Weights of a small transformer language model.
Size: 15 layers, width 512.
Architecture: LayerNorm before each block, learned positions.
Training: a variant of Muon for these matrices, 530M tokens.
MLP neurons of a small language model. Each row is named by its layer, matrix (down: output weights) and neuron, and shows model dimensions 170-340. Each number is 128 + 24 x the weight over its row's rms, rounded and kept within 0 to 255. Numbers have three digits each.
A block is one neuron, or neurons of one layer that tend to fire together. After each block is what it responds to, as a language model described it from the Wikipedia text at the highest values.

L4.down1264:130109099174146162118122159118107120119110131136133130155137166135125130132133109143117087172105135093135138096095103116113150119106111136111126160129095124132155128138115135156146139160121133157102126159141060162117143155122172094163105104099132160146171120167118150132105126124127139109162134160118149144148156140122119119147122145136101113124126145147120130111131147157154160099152144130107129078146146160087148109138110121107150171112100106101109112138067166137083162078145099135124143108120109155140122120125
Description: Numeric table cells

L11.down33:162146125136123145125125124145094122121117123136093128106117116160158111102133143166136144128144141114147111131083129146129132113129112129129098131107133092142121147138133106125125127111112160080137108105135169174091119139124146091126148115107152094129084114157130131140155126104135123144089164119130121111139120187138101130165183110146158123110108112167098072101162166128157097097125116149126163130122136155104172110140106092112120148115128141096096120120111117153161092178163146123160106136125110099129110122134
L11.down351:117145097155123106116135089112115119135104161122124156074136115068105139151174113103094158107129140112116131098146138111134129138136117115087159127137118084115126135165110147098130131110121128115114170119166160126151106094088124133110107194098145105129145118115117130126128164149131142112139115155120145109118123176122112173105153136094137051144082149151158132152136050123126113094146083190109166130158132141133099109121124139125129113138159084142104174121116132112112142132151106112105121167130133150143172115158
L11.down460:111130113134132163082113105135094164183074148080120152135145101135138074103113148166102116121115140094170154145117119163132135142148139104118141143116103120095082170160066126173134125126103117139170122128142151143141129160112164123124080098138095152134118110139129151143122155112138123121143152173137130148126125131130150121115106158149155093092106138134097093107146084166107138153104081102123129150134123148121143095114158107137124118111126152085114094134122110121128115102129139094150073080175136137150149121149
L11.down734:090096182189103149150121110113104095132142110132138192171107137132127123128127095112097106134135126143147150133127140143160112094127094161155119158097101093062114133108122106153128139121094056102128123153116103143104119141115136113128151101136143129164120100149130139166153109126088163106065113144100096141070092123125074108190140099112144135147084148135137141122091110157161150128123111123140094136128148120100144115141103137123107127119132114095145132129143105074134151128115142136113164108148122128156092124116
L11.down811:128169142120118125096138108091066138135117092103110106132117118137105127100137165168117187095116111119117189118118142114128163169124158131112100117120116100158125131111109154109109140157086165132116129123140134144129143102118164110096153139135093112139093113172123122130131168106105112125116098170121123078139153158134141161116128120077157127099131118113124122125175109160140145096169095074123145151139140129127095097165143148139122124156097123141125088146132105152148148132178130149130124146108087129109141125160
L11.down1012:117151123120142184135117101175083130135113120152162166094168103100140144144125121097157132087125150126138130106123130153137103148103095137117137136136156098177163141107139133123135118127111125134155120147146127132153155135097089144141088113090108111140112125156072138104119140109106100131143194102112100106120096092127147157136091128133126073139140123130146084113132151118144108118109147145113164122117105144136116136143154133097125135138134114126117116145148110113128171106117136168154111136134123066154129105135
L11.down1164:093118100157130135160137131128132143066136136140107117112112101083149078123149106147099104145112102126095128122124085154160082096090115181111135123179133122169158162143137101121168097125132147141173115117087134181127124157137149140176141090156142132162085108097132121155179126116103133123129094123120161079132131185155094130111086166095136132129132137098144131096129120114147135103130099099134132104116080132155105073099123145162142137141114113139113130135141136145120161150107147106116098086125130127136096151125
L11.down1535:158139128122090130120141083143134117130119076120100121102124099085166130120131162110120142115140094101124131115111118115141093121123129115101152112150129137145108132161131117168167161123137153119116115134120140153143106137154126082144155142135166164105188125089134118170115069108102138122086137146142155188136099118101143113114146140137139129107180103139117117110134156132113146113148167124162161097134139105117167167141145147152144126143091140129169117120132128153126108094172100114128113101143131129169154141147
Description: Indefinite article "an"

L3.down384:152109150170157112101142108102139120137110107126169082120135111155138107120124142105124086104180148145168125108154125128153143143127082107129080160118073106145117158147168104137149112150136157064118112141102146142146095104137146133139142148140112118134132146136112066089164129138127089146136141127094112092156134131085146106111115147115143138144122124114099099117153133152086111139128155126132114184106163142126109181117145089141094144117123113099102120132109153148127079136126145115142103135123114096146114126089
L3.down394:108131072117118147150160159170129111179132125157170090129132096097123157122075139117112142165139134172126131075138171097138073173111124127129139183132095141123106145101097117113110151093122135101146112141110142128093107158109144144130110124116128134124080115113122159130118166112128104146123127111104120127149116095166125155152123141157164126134149150122082149124130133150176105130107103131050106143132121134147137095155099151137174076111112113158112127152149144130083194104130114113144149148161144124132129121163
L3.down675:163123107134134105158112177121139098120132116114105111108144125124121101091116139142140140170143137162103145096115110090126107113127136097117182132156152122145141134156130119104129090090130088147100130093153089132143132173115124121144133140123115141122098156118105090108076098142139136127167150131088084120167128097183094132115160116131133127123151156089137110149178138123147129105117151150133110114123092156148110106120082112095088128114145115108141169140175176089145145178113078122108103135188119091094134147119
L3.down873:170159143161099105074117142092164101156140106132169111086119104182146098120138153141157081073154087081140134116118148136109087116109153179155134136145093118139159139136124092108146132122067148124139137136144143114147131146106110091135177110117142077173125111101120123124118106051124154130132131142067107161147142158128172084153140209139125108140082162125062133122178094141138146129123110096140120091181118111100135162122125124115092099127096117092127157113107156103107130124146105108158124103141169163138108106161
L3.down951:118135134097123134121134095109073120171108140081110145111128141112118084162154141103137151106151175143120086127144132108064148129133124106133133129102159145085164138109119109087073129100079152140148096194136118158135141162142177143140145126095138120137141126143110140127154152118122108148107131119170119095120114156138125133108121153132101150136142166130136115128130135106105114126159147160114153101126115161161142118140117133056118126114099121118120114117099127132113112125123139135077174128138098133106162151156
L3.down1160:160105113114111115139094141132090077128122132106146124069123133122103142137112092142093118130144127128088126084142117157129173135159120124143119141073097130097151098133092114132112118136146154127107137095172141141147140113118151138103206115124106104140126126130144119105093159094092119151161137106132134138083141156128100133122169138162177141150111139142062146127151127052122123120119109141106154109154134103165156170121114153149149100123134158139107105103126158138150121156114087141113144156146144125142078100120
L3.down1482:109144123134112129135156096150110122134097153107135108128155140115156152073104128081130143109137133099111134108137123159119156103153159143099143118137148126156133162132167130154176135157134117109123093158178093133144178102142147123095071110107120121139130121108103139137119164155141089097162120156162119138125111159117119133139110137152134110119155172104133156102097114127125150118122184077178114131131109139139134161122128133086145092140124104154106059134129100102110125153130132126102100146143131114089117162134
L3.down1536:148104161081106126134167112146083135130132133126151089153121141085138128112125140126126126136092134136155146128160191103083121141175145109145179118121111142157136122099129164140125112151135116093119136108110130083131152159106195148128102130147148127125118128135111127112144151136151127119133149136136109175111162128175145109127116123141117058135104158090129105180109170116130109130122109096125132118160144117126155145101142112098136155143108140105109133137116154139124150172079093120137130140172126126105108157156
Description: Local / place nouns

L11.down116:139099141090127138152140106157122129106118113123164130097152136147133075192131114102083119095088149090131155134112135117123127145095146125156100122166121157076133113207143101189134083156147123147072129138172129149122121127113134126065091165105135115103070165129122135110133155124098118123160072105144107174118072120146127100107111124138096148175107170097172154112084137100134119111132145102115153116127107162098106138152132141119153119143140145111105110126162147141141116138162122114129097118132121143136123120116
L11.down192:145127147100102092112163152106123158135120125106130110119130100153148140150150078157130136126122092106155122120157112124135124206107128121157110140186123128180111109107126113128112139168075145123127157156092145139144122124138107134112121100140131058099096150151071193114120110146108116151120125148107121141105149117113139140117086105111178076123141114105122153142155097110098143120086138123126140135119107138131161120141167113133160146149138124118164115146118168105147056156091089105139103113115108114154110156134
L11.down277:104134158112127163146117148144163130119104102097120140139144148124126106107118137107156119111119140112113169099188111132149113076121101151069092103114130156130157132147137098117118140154123151130127148129127103148149115097141118080132102087138129147143157137133161130141114085184111117116175159149134120089085104143160074127151123087123127129163104120116129102142156133139136167160135118161102174126149095108109123201150110134150166124135155111121136126096156134140151081114143098129128128095121146131105143132092
L11.down858:117114159170141140166127137140123132118149140120146137170119124112157110132112144086153112155118159151119106133127136192140123110163111155123157168144154134148131157113120148089121136165103098147140121087136177120125143100131134088125107074090129121150144146106100158102102100103148111146109102134105123138108163133149126131154092170151133138104093145114145134197173114155115094128123093181111155119155197103128136122109128103132110125122159135139139144119114106131120174127196141095143133117143109097140182141140
L11.down1129:142133171141110152120176161073120130104148122098117153117157137102122123129151117139150117125156120137106112134108109143152104152116097099182162101133124083137125156095144085123146145127129119092160111130112131096155134142146168115138095136109112135149145151123086144092172145122124103112113126097153106131119088125161130087133093122125127084110125155131145093143140109109182160151099190119103140132129140087099177150114145170106110133118142167113161126075114075117143120147134127099093105102106104107148127124137
L11.down1663:138179113136095143142121116103103141132176134130153114163177157085164153154213120134126115109106139131131149120193124126137091144089109143151116129092116119109090178115192180131118083154140103157117156147175119107126145096112171109109111105140149101139135101110142118130135132144117095124139129096123126115119138133110137114084131112116123092132138164149152152110149116134124097095122121136110148153085089132128116114138131145116122126159144139107125110127138129185108162135118115147135132127117107101124089137124
L11.down1699:139114135152115165106152144149163105103115155116085147136117116123122170133107115128153141106172100095157130070149087103111144117150142132093150143144094130179108100130111100087134106123152162116110160104111142113136099087153128116095131143158138118050127103145124142121136125111120168129132101114138105139143150125096114081170133144169145105138124150095132115115136119137183129091131201106120106095120091142150117139104113097124146113083093129164119099192135114111156164141164112113141133142162129121118110141160
L11.down1931:139095111090133170155144149132158150144119107130127143100137136146145135136121114184168126100160138098127146113124094148144107171101117133145109154092117155138114154091119094160131112101106101096144133131143109105152121151142146101127149117125118076139148121139125132109107152144142134085109124125158116130099139145167135125113129187125136132126117100099114128091144125126117171117131127167064141098128129134121187132157171135134114105159127147111149129134146148101153176134119163092133154108144084141138074121112
Description: Proper-name final pieces

L4.down1552:105119093181133126138159146108149122129111112147136123177123097164114130098089141107147135145122125127120120137139150158084129110130111099121141194120112121148110134158124116093129113144179128155144096192184169140164159124147123127109123155134130120137153124124160116106118107150127131080125124137116112124124111141149187078161127087141179094120127095124109139162135096103143145164130126121151083125110160103088138136075146170173122097139170123182115091148110130085137098093127120148131125149089137126145129134107
Description: Indefinite article "a"

L4.down133:118146127144148095161134158159113145139132122118116170144144133118154096144126123127142101149156119163126126092140124092109105092124123165158112129089084156118132137129136141152144139101176118148065178176122066114144112127182160145147151159131108124172147107138135144128157187120143115193128111107130103118120133124110095139078168106118125111129143140130143102124146098094172108184118134150138170168128113081162112157105096142077101179128113120131144146145096087115105146117112093130116099110122162111126128144143
Description: Noun after "the"

L11.down276:141112141151124171126147141130140156138124084130082189143114118131140087133109112131166113129111156117163126055128092130153123133107121075168146149135112176131138135044128117118166113158125104128128140172091116135142137119155121118126110148136161134135130108101133121084121129120144103100138147133156133162088126108146141134134152162120138143121132141111128145133154133128099142145120142148158080123117155146118122121145117076148107117127155111099126157117150123127153117121130109156108127118139123141118099117081
L11.down369:148149095145150125129120172124160129149157148105156100103108123120159197135131170165108162150125076138136105144122114102112151133117079138119117117137140089134090104143136145129128096119153130108154145181161124148117114116128167136143114122121100170124147134141125097121128083155109156110156131106145112122112146110148133171097129109149127140132141145137106078130134156150105135126129104143149113084110173065109129128121118137105162095125138125114092143146109180104123170095149139129118148119102105117155124116139
L11.down884:173139110118144181147125135177123109102135149098134142133135142150140119129148107151126119143141184123105092164136136126110138121132117093129129200154126160105128124153102135166073135097129108125098147130117102113145152120152163148172149128128166146110129070157141123151136146145104111110175100127170131117123090140175088137134097110144135114067134165122115125107190132122124107101119130136157139195140171139140120171137148110124124108124134142089147112092095148177144161114145180112151139131144114102124102129109
L11.down1056:157112131134113098089116159141104114126133152077153115143118170147116097159108122105109178122169115137132108110100112100093142122102151137088139122114093132086142122108160126100090150135148133127119155134147092149101102165130098116112123141122112162112169089134100159168156114126131111181141135158130163160130104169128169144109137142157157102124099147174143125148098128132170086135111122136155154076144090147107113131126134142110106134143133149141114150110139116118113075114131086117088152113092136115147120142132
L11.down1171:117115144164172115143154103146105124124120130130125124089129149111122119131155145118130100114149143119123133143135110173114091081188115141126150113124136152152151166155145156138122138160145122157164121130139110138127113115135143114101091098142142109169179092110124131143155086095154129140155123125071136156141133111147097125120120083130136139120148170089135172100115118103117156114119102127149095148144095142159152146135147120118141149146137143076129156107117162101124131149125133143115149148108110113135137132150
L11.down1182:088122111149112138120162123124154151162123127131151124120074111148131097117124121144139132164125173171133126089135144103095144129131117115172113150131099185116144159129131144119110131095124123148155153113110120114144125147127114141101127107135123110127100088117138127099124155172131089108173103120116115146148116137136123094110135117184145131116111142086123091144150162142149139153074112128062110160158137155139149185084184100102169110173126114132125135108100126168151087112126154109103117135116129109107112138148
L11.down1438:104143180149172150131126111102158108125097125082102105172124139188141114140153120111131112104130157115150095108140135106119150126120149114157156151120142117124117128134080113124170137130154198129117121077142082109152137122092107175128115137142080166146118143132124100106166097152121130117140125114161153121161133117109145133133102090083152133117104146129144083166128106117140140093092151152161103082114123115127156141129155136110113094124143123114088107078124138128139116115162125142150079115127157164158156132141
L11.down1755:146099137126132129136147144140098167121132206176148115112134157034130146140130170130157194127154081151181116130105134105075178123119150091131125140150105106144091121135165154134115115116107089117111152128113126144118101115133111100112135106124132146161152127139143211087119108159120089125120103126096140122138129133130144153083140092118106090126113143118098112133176094128168144132097112176107154156139141108161112129095140108105164169158153105122161182169140116128119107138107120152105144081171137109142096132191
Description: Table row-closing pipe